config.toml
n_layer = 10
d_model = 448
n_head = 7
n_kv_head = 7
head_dim = 64
d_mlp = 2688
vocab_size = 32768
activation = "squared_relu"
norm = "rmsnorm"
norm_place = "pre"
norm_eps = 1e-05
positions = "rope"
rope_base = 10000.0
rope_fraction = 1.0
qk_norm = true
attn_scale = 0.141
bias = "none"
tie_embeddings = false
parallel_block = false
extras = ["capped logits"]
init = "normal"
init_std_qkv = 0.0319
init_std_o = 0.00714
init_std_up = 0.0319
init_std_down = 0.00291
optimizer = "muon_variant"
lr = 0.0071
lr_mult_down = 1.5
beta1 = 0.93
lr_head = 0.00464
warmup_steps = 0
schedule = "wsd"
decay_fraction = 0.924
decay_shape = "exp"
final_lr_fraction = 0.02
batch_tokens = 32768
seq_len = 2048
doc_mask = true
train_tokens = 374300000
steps = 11423
dataset = "wikipedia_en"
MLP neurons of a small language model. Each row is named by its layer, matrix (up: input weights; down: output weights) and neuron, and shows model dimensions 176-239. Each number is 128 + 24 x the weight over its row's rms, rounded and kept within 0 to 255.
After each neuron's rows, "fires before" lists the tokens most often just after its 100 highest values on Wikipedia text that the model never trained on.

L7.up1331 [140 110 126  84 152 132 119 120  78 202 153 118 156 162 122  97 121  96 154 116 114 121 146  89 156 148 136 119 118  93 176 158 113  98 161  85 113 143 137 108 130 158 119 142 115 128 156  96 130 141  92 126 181 101 119 126 156 103 111 119 178 109 113 100]
L7.down1331 [135 103 123 142 149 175 144  91 133 117 149 121 131 169 138 105  93 119 144 115 164 125 152 114 165 165 123 105 142 115 119  97 141 137 136 115 145 134 150 113 103 106 104 154  97  96 107 140 114 196 113 112 112  95 115 128 107  85 114  93 162 110  96 133]
fires before: "of "

L7.up1018 [120 107 109 151 106  98 145 114 113 135  82  88 124 120 109 134 119 126 105  93 123 116 144 134 132 121 118 100 164 131 121 147 128 128 154 165 129 146 102 131 133 163 178 114  95 130 170 115 143 103 134 148 160 107 150  86 135 113 110 115 140 134  97 126]
L7.down1018 [129 158 112 100 117 134 131 135 163 113 119 148 119 169 142 148 134 127 127 175 128 128 114 162 128  96 132 144 156  98 111 108 150 142 152 110 141 159 134  77 149 163 124 101 147 113  80  92 151 183 128 154  88 155 102 120 109 146 143 131  88 131 102 132]
fires before: "| ", "|"

L7.up1947 [179 155 113 103 134 151 101 135 145 107 134 109 149 127  88  80 176 120 101 166 124 139 136 119 186 152 107 152 150 138 101 137  82 115 106  98 108 141 110 131 159 122 104 110 157  66 117 166 105 107 116 123 170 138 143 130 113 136 157 130  89 142 144 169]
L7.down1947 [107 169 136 135 138 141  94 128 118 143  91  90 141 128 118  87 192  92 126 174 147 137  78 133 203 134 128 131 116 152 113 157 113 113  94 132 131 145 163 124 117 131 173  91 119 148 141 146 102 120 134 115 119  85 141 163 133 141 146 148  84 140 163 108]
fires before: "), ", "- ", ")", "=="

L7.up636 [181  97 152 119 132 127 148 111 143 139 109 123 124 108 104 138  97 135 114 123 102 128 133 127 158 128  89 131 124 134 154 111 177 131 133  65 133  80 132 144 149 124 142 132 139 122 114 131 136 138 122 128 151 103 114 152 152 111 130 163 132  52 118 156]
L7.down636 [115 128  88 118 159 154 151  93 134 134 158 144 123 148 136 161 167 112  91 107 134 128 101 153 106 140 141 127 117  93 127  93 147 170 115 115 103 127 137 188 128 157 157  86 118 120 136 106 137 102 146 148 133 146 133 116 127  83 106 128 132 124 112 142]
fires before: ", ", "in "

L7.up1921 [108 152 153 148 135 121 161 124 137  85 134 102 113 127 149 178 114 146 167 126 165 159  85 112 139 146 105 111 107 117 112 138 142 115  75 140 113  83  88 110  94 144 138  77 146  81 131  93 139 147 127 155 142  71 118 105 105 104 147 112 149 108 129  97]
L7.down1921 [141 137 119 135 138  76 128 134 141 116 120  63 140  83 161 107 122 101 147 102 157 148 133  96  92 121 127  98 128 103  94  79 167 123 102 123 107  97 121 100 111 111 143 102 136 118 156 126 136 139 125 137 114  93  87  96 168 144  85 118 165  76 120 117]
fires before: ", "

L7.up1584 [114  96 111 131 110 131 198 112  85 159 122 137  99 146 117 173 145 100 143 123 140 137 152 130 112 134 121 105 113  97 123 142 160 124 121 101 151 138 119 130 154 123 147 141 148 167 134 112 156 135 180 120 112  95 122 133 139 136 101 154 183 117  91 107]
L7.down1584 [123 136 118 133 117 133 133 119 125 158 154 130 125 155 125 137 131 142 126 138 140 160 180 157 194 186 147 116 130 117 138 135 140 160 138 127 136 114 155 114 103 149 129 103  99 118 153 116 133 150 121 155 135 113 153  66 127 113 100 139 134 119  88 105]
fires before: "of ", "\n\n", "\n"

L7.up1522 [107 113 110 123  93 110 170 126 133 113 131  83 117 157  57 143 144 104  88 120  94 161 150  75 124 140  95 124 140 111 157 132 112 153 151  92 151 154 151 142 127 139  80  94  74 114 125 108 150 103 154 156 157 137 177 128 124 176 137 137 122 133 130 171]
L7.down1522 [121 132 110 124 100 134 155  84 100 127 106 122 131 140 142  73 118 124 103 122 115 126 104 120 141 153 137 103 168 120 142  69 104 111  94 151 150 152 124  97 120 100 103 133 125 122 152 123 143 160 140 130 104 143 129 169  94 106 131 124  83 156 149 142]
fires before: "to ", "from ", "into ", "on "

L7.up1962 [117  84 149 113 156 111 123 137 151 173  72 138 156  83 126 125  97  96 123 125 145  90 166 109  90 115  78 103 148 164 170 107 116 120  88 115 147  93 132 108  88 114 100 131 123 124 117 136 182 139 157 136 125 110 162 141 123 116 127 125 163  72 144 122]
L7.down1962 [157 132 135 154 128 136 148 142  97 100 112 171 137 147 133 166 152 125 145 146 139 148  99 130  98 129 115 168 157 105 121  88 130 145 139 110  96 126 136 145 125 153 141 124 143 105 108  98 123 136 148 133 120 126 146 139 124 122 118 141 136 118 100 144]
fires before: ", ", "the ", ":"

L7.up920 [108 135 145 137 152 149 127 142 143 106 153 146 122 153 149 131 102 134 106  83 159  89 182 137 102 153 182 120 130  65 129 160 126 125 151 137 140  95 142 133 119 112  88 117  72 138 113 128 136 142 129 111  99  99 139 161 147 106 105 156 121 121 140 113]
L7.down920 [ 90 137 132 125 155 156 167 107 146 109 117 118 165 148 137 137 149 105 126 159 196  95 134 190 112  97 125 160 111 114  80  99 133 120 127 134 142 103 113 133 155 130 173 119  86 173 155 124 138 117 152 134 155 100 147 129 153  83 124 135 115 170  98 119]
fires before: "in ", "on ", "at ", "and ", "for ", "of "

L7.up371 [146 133 118 115 147 181 127 132  78 166 127 119  85 162  84 109 156 158 157 112  99 126 111  72 124 113 141 124 135 179 120 155 131 134 103 126 152 150 165 124 126 146 101 116 117 162 129 148  95 133 116 134 119 147 199 131 115 129 121 170 126  77 100 111]
L7.down371 [138 125 117 139 130  93 146 139 103 120 132 155 155 133 103 159  85  86 136 143 122 100 151 128 109 117 166 130 122 137 135 129 103 119 160  84 125 174 152 152 132  84 154 163 107 115 117 150  99 124 129 113 143 156 158 109  86 123 153  64 114  93 161 149]
fires before: "of ", "was ", "on ", "in ", "for ", "by "

L7.up1983 [104  96 182 102 101  95 139 132 118 118 103 149 126 151  74 127  78 164  99 108  71 141 136 107 127 122 159 111 136 119 177 116  92 156 127 154  74 105 128 118 126 133  88 165 150 128 173 122 168 133  88  91 141  88 153  98  99 107 138 136 110 106 113 109]
L7.down1983 [114 123  79  77 159 179 150 101 121 135 118 107  97 102 124 109 132 134 118 134 109 107 133 170 138 110  75 162 130 105 127 153 146 126 131 146 125 125 166 112 147 116 164 131  96 122 146 130 148  90 151 163 136 122 132 136 133  97 137 144 138 154 176 111]
fires before: "| "

L7.up1699 [130 170 161 156 149 107 147  95 146 167 116 108 148  87 140 113  57 124 130 103 157 139 163  95 105 172 139 132 152 165 190  84 170  98  83 117 123  97 108 136 105 155 100  84 126 102 102 126 109 109 113 119  99 156 148 150 149 115  97 138 151  93 161 127]
L7.down1699 [115 102 156  97 121 125 140  70 142 136 132 160 116 110 121 119 145 108 150 152 132 124 111 109 117 142  74 144 122 121 156 155 101 124 103  97 123 173 112 112 152  93 157 128 145 124 116 118 144 106 102 104 145 151 148 134 133  84  92 131 142 103 118 165]
fires before: "\" ", ", ", "\", ", "=="

L7.up864 [130 100 146 151 157 106 145 129  61 153 110 130 115 100 141 135 144  95 117 102 104 135 153 113 124 113 117  91 122 119 125 170 119 104 120 166 115  82 108 149 115 170 121 114 113 192 127 148 161 141 122 157 183 128 101 134 119  97 139 113  91 147 139  80]
L7.down864 [142 111 130 117 155 123 140 104 134 121  94 159  83 129 157 113 119  76 167 139 142 113 131 150 125 134 154 103 134 116  92 131 117 139  97 115 158 116 119 133 133  99 140 140 136 119 122 148 123 101 137 108  72  95 134 120  84 150 127 118 138 139 140 118]
fires before: "in ", "of ", "by ", "with ", "at "

L7.up242 [133 162 118 111 111 115 141  80 119 154  69 163 143 135 127 128 108 123 115 154 118 135  75  96 133 129 148  52 110 140 125 117 122 135 107 162 134 165 127  86 129 136 169 116  96 139 129 117 107 163 116 145  99 105 119 157 135  81 145 148 137 133 124 131]
L7.down242 [100 113 105 118 172 129 121 110 147 151 156 112 150 124 105 134 104 160 147 127 100 124 129  70 152 118 134 122 149 146 134 115  92 133 153 159 122 152 169 128 127  96 104 120 190 155 129 120 110 118 129 117 164 134 101 108 134 160 120  57  97 143  98 161]
fires before: "the ", "\"", "a ", "his ", "to "

L7.up751 [127 138  80 162 134  82 147  96 178 131 151 134 116  96 102 126 117 103 136 153 157  99 142 144 115 121 114 144  77 103 136 142 123 112 153 147 151 139 150 161 151 123 106 137 128 102 106 139 137  83 133 120 123  95 164 165 143 117 141 131 122 105 169 124]
L7.down751 [207 114 116 141 144 140 144 122 102 153  73 113 148 132 111 119 140 117 114 213 114 143 138 146 131 110 171 186 112 120  98 153  91 135  88 143 161 125 109 164 180 141 139 103 120  86 119 154 159 160 139 124  88 144 145 139  58 135 156 145 146 136 149 138]
fires before: "==", "====", ")=="

L7.up567 [137  94 139 137 133 172 120 139 126 146  80 146 161  96 112 103 132 123 126 113 123 114 126 186 132 129 131 162 116 137 129 132 117 144  94 134 133 171 137 138 106 176 112 121 140 155  95 190 140 119 124 152 138 139 160 139 136 106 137 179 125 118 108  93]
L7.down567 [122  99 142  98  87  89 195  72 115  95 131 155 125 161 135 148 134 129 170 125 188 105 154 159 124 144 148 116 143 134 154 115 137 114 131 172 144 103 143  87  96 124 113 120 137 147 109 169 144 104 127 126 124 139  96 127 115  90 143 143 142 102 124 142]
fires before: "in ", "for ", "at ", "as ", "by ", "with "

L7.up1573 [120 120 110 104 147 178 104 138 146 129  79 148  82 123  95 164 168 106 119 175 113 130 134 146  46  85  90 131 128 104 104 160 146  83  90 142 146 109 116 113 153 114 146 142  96 121 129 107 112 112 132  90 112 100 127 116  98 125 134 110 122 113 154 163]
L7.down1573 [161 136 150 132 116 188 151 136 157  98  91  81 120 147 117 127 187 176  77 106 153  98 166  82 144 121 129 130 150 126 121 113 125 120 134 171 131 115 115 127 141 103 162 133 129 111 114 133 144 102 124 116 132 140 123 143 113 154 111 132 136  84 144 121]
fires before: "by ", "as ", "for ", "in ", "born ", "to "

L7.up897 [107 120 109  80 123 166 124 160  92 137 114 129 125 170 127 103 118 124 103 124  95 106 123 119 101 140  71 111 169  94 174 122 123 103 100 115 150 151  94 123 204 151 143 103 110  96 128 117  94 127 149 149 108  78 127  96 136 150 114 121 113  82  74 139]
L7.down897 [143 138 124 118 134 116 137 112 127 125 135 113 133 130 140 150 103 135 111 122 114  85 114 140  82 110  78 126 153 104 121 113 113 114 152 151 103 125 119 144 115 125 140 125 140 145 162 136 122 102 173 165 146  99 139 150  97  86  99 134 134 135 120 151]
fires before: "to ", "in ", "from ", "on "

L7.up1270 [127 143 101 144 151 122 181 104  95 150 143 108 109 138 132 145 137 130 132 107 122 110 143  98 170 144 145 109 145 187 133 142 122 169 168 134 133 147  90 121 126 170 148 153 142 114 162 123 111 129  92 141 109 136 127 102 121 134 160  95 128 140 148 100]
L7.down1270 [140 102 127 115 150 144 118  99 150 124  87 144 166 142 155 130 132  93 151 159 111 103 134 163 121 107 123 104 136 136 121 117  92 103 122 131 121 147 137 117 123 135 135 119 147 155 122 108 126 141 124 119 100 131  93 130 137 143 114 141 147 106 101 145]
fires before: "the ", "a ", "he "

L7.up1551 [102 128  97 131 113 117 103 104 112  74 129 126 108 156  98 178 144 106 141 135 152 136  99 113 124 162 133 152 147 125 129 128 181 125 141 129 109 119 106 141 162 106 150 105 113 110 122 140  94 190  86 119 115 122 112 132 146 127 141 136 147 132  95 154]
L7.down1551 [135 159 101 101 128 121 153 123 122 134 101 153 150 124 136 107 109 103 111 148 167 141 131 148 141 125  85 150 103 103 126 105 148 121 135 118 127 107 134 174 121  84 155  94 100 115 126 133 140 149 127 100 132 137 122 161 137 115 150 135 110 141 125 145]
fires before: "′", "^{", "sq ", "} "

L7.up2206 [127 136 118 121 125 154 140 127 133 145  97 108 121 136 135 106 137 119 110 147 156  89 124 121 115 146 114 140 128 111 117 146 114 100 151 177 151 146  94  88 128  86 116 133 153 140 159 106 148 139 112 129 124  80  85  80  99 168  82  92 103 130 125 163]
L7.down2206 [110  92 128  87  83 138 147 149 118 133 118 128 110 157 165 154 108 139 100 100  93 101 146  44 132 135 137 192 131 155  83 139  88 170 138 103  94 120 164 123 137 163 117 103 149 152 131  93 172 113 109 119 140 129 136 135 114 152 106 131 147 158 100 104]
fires before: "in ", "by ", "to ", "on ", "from "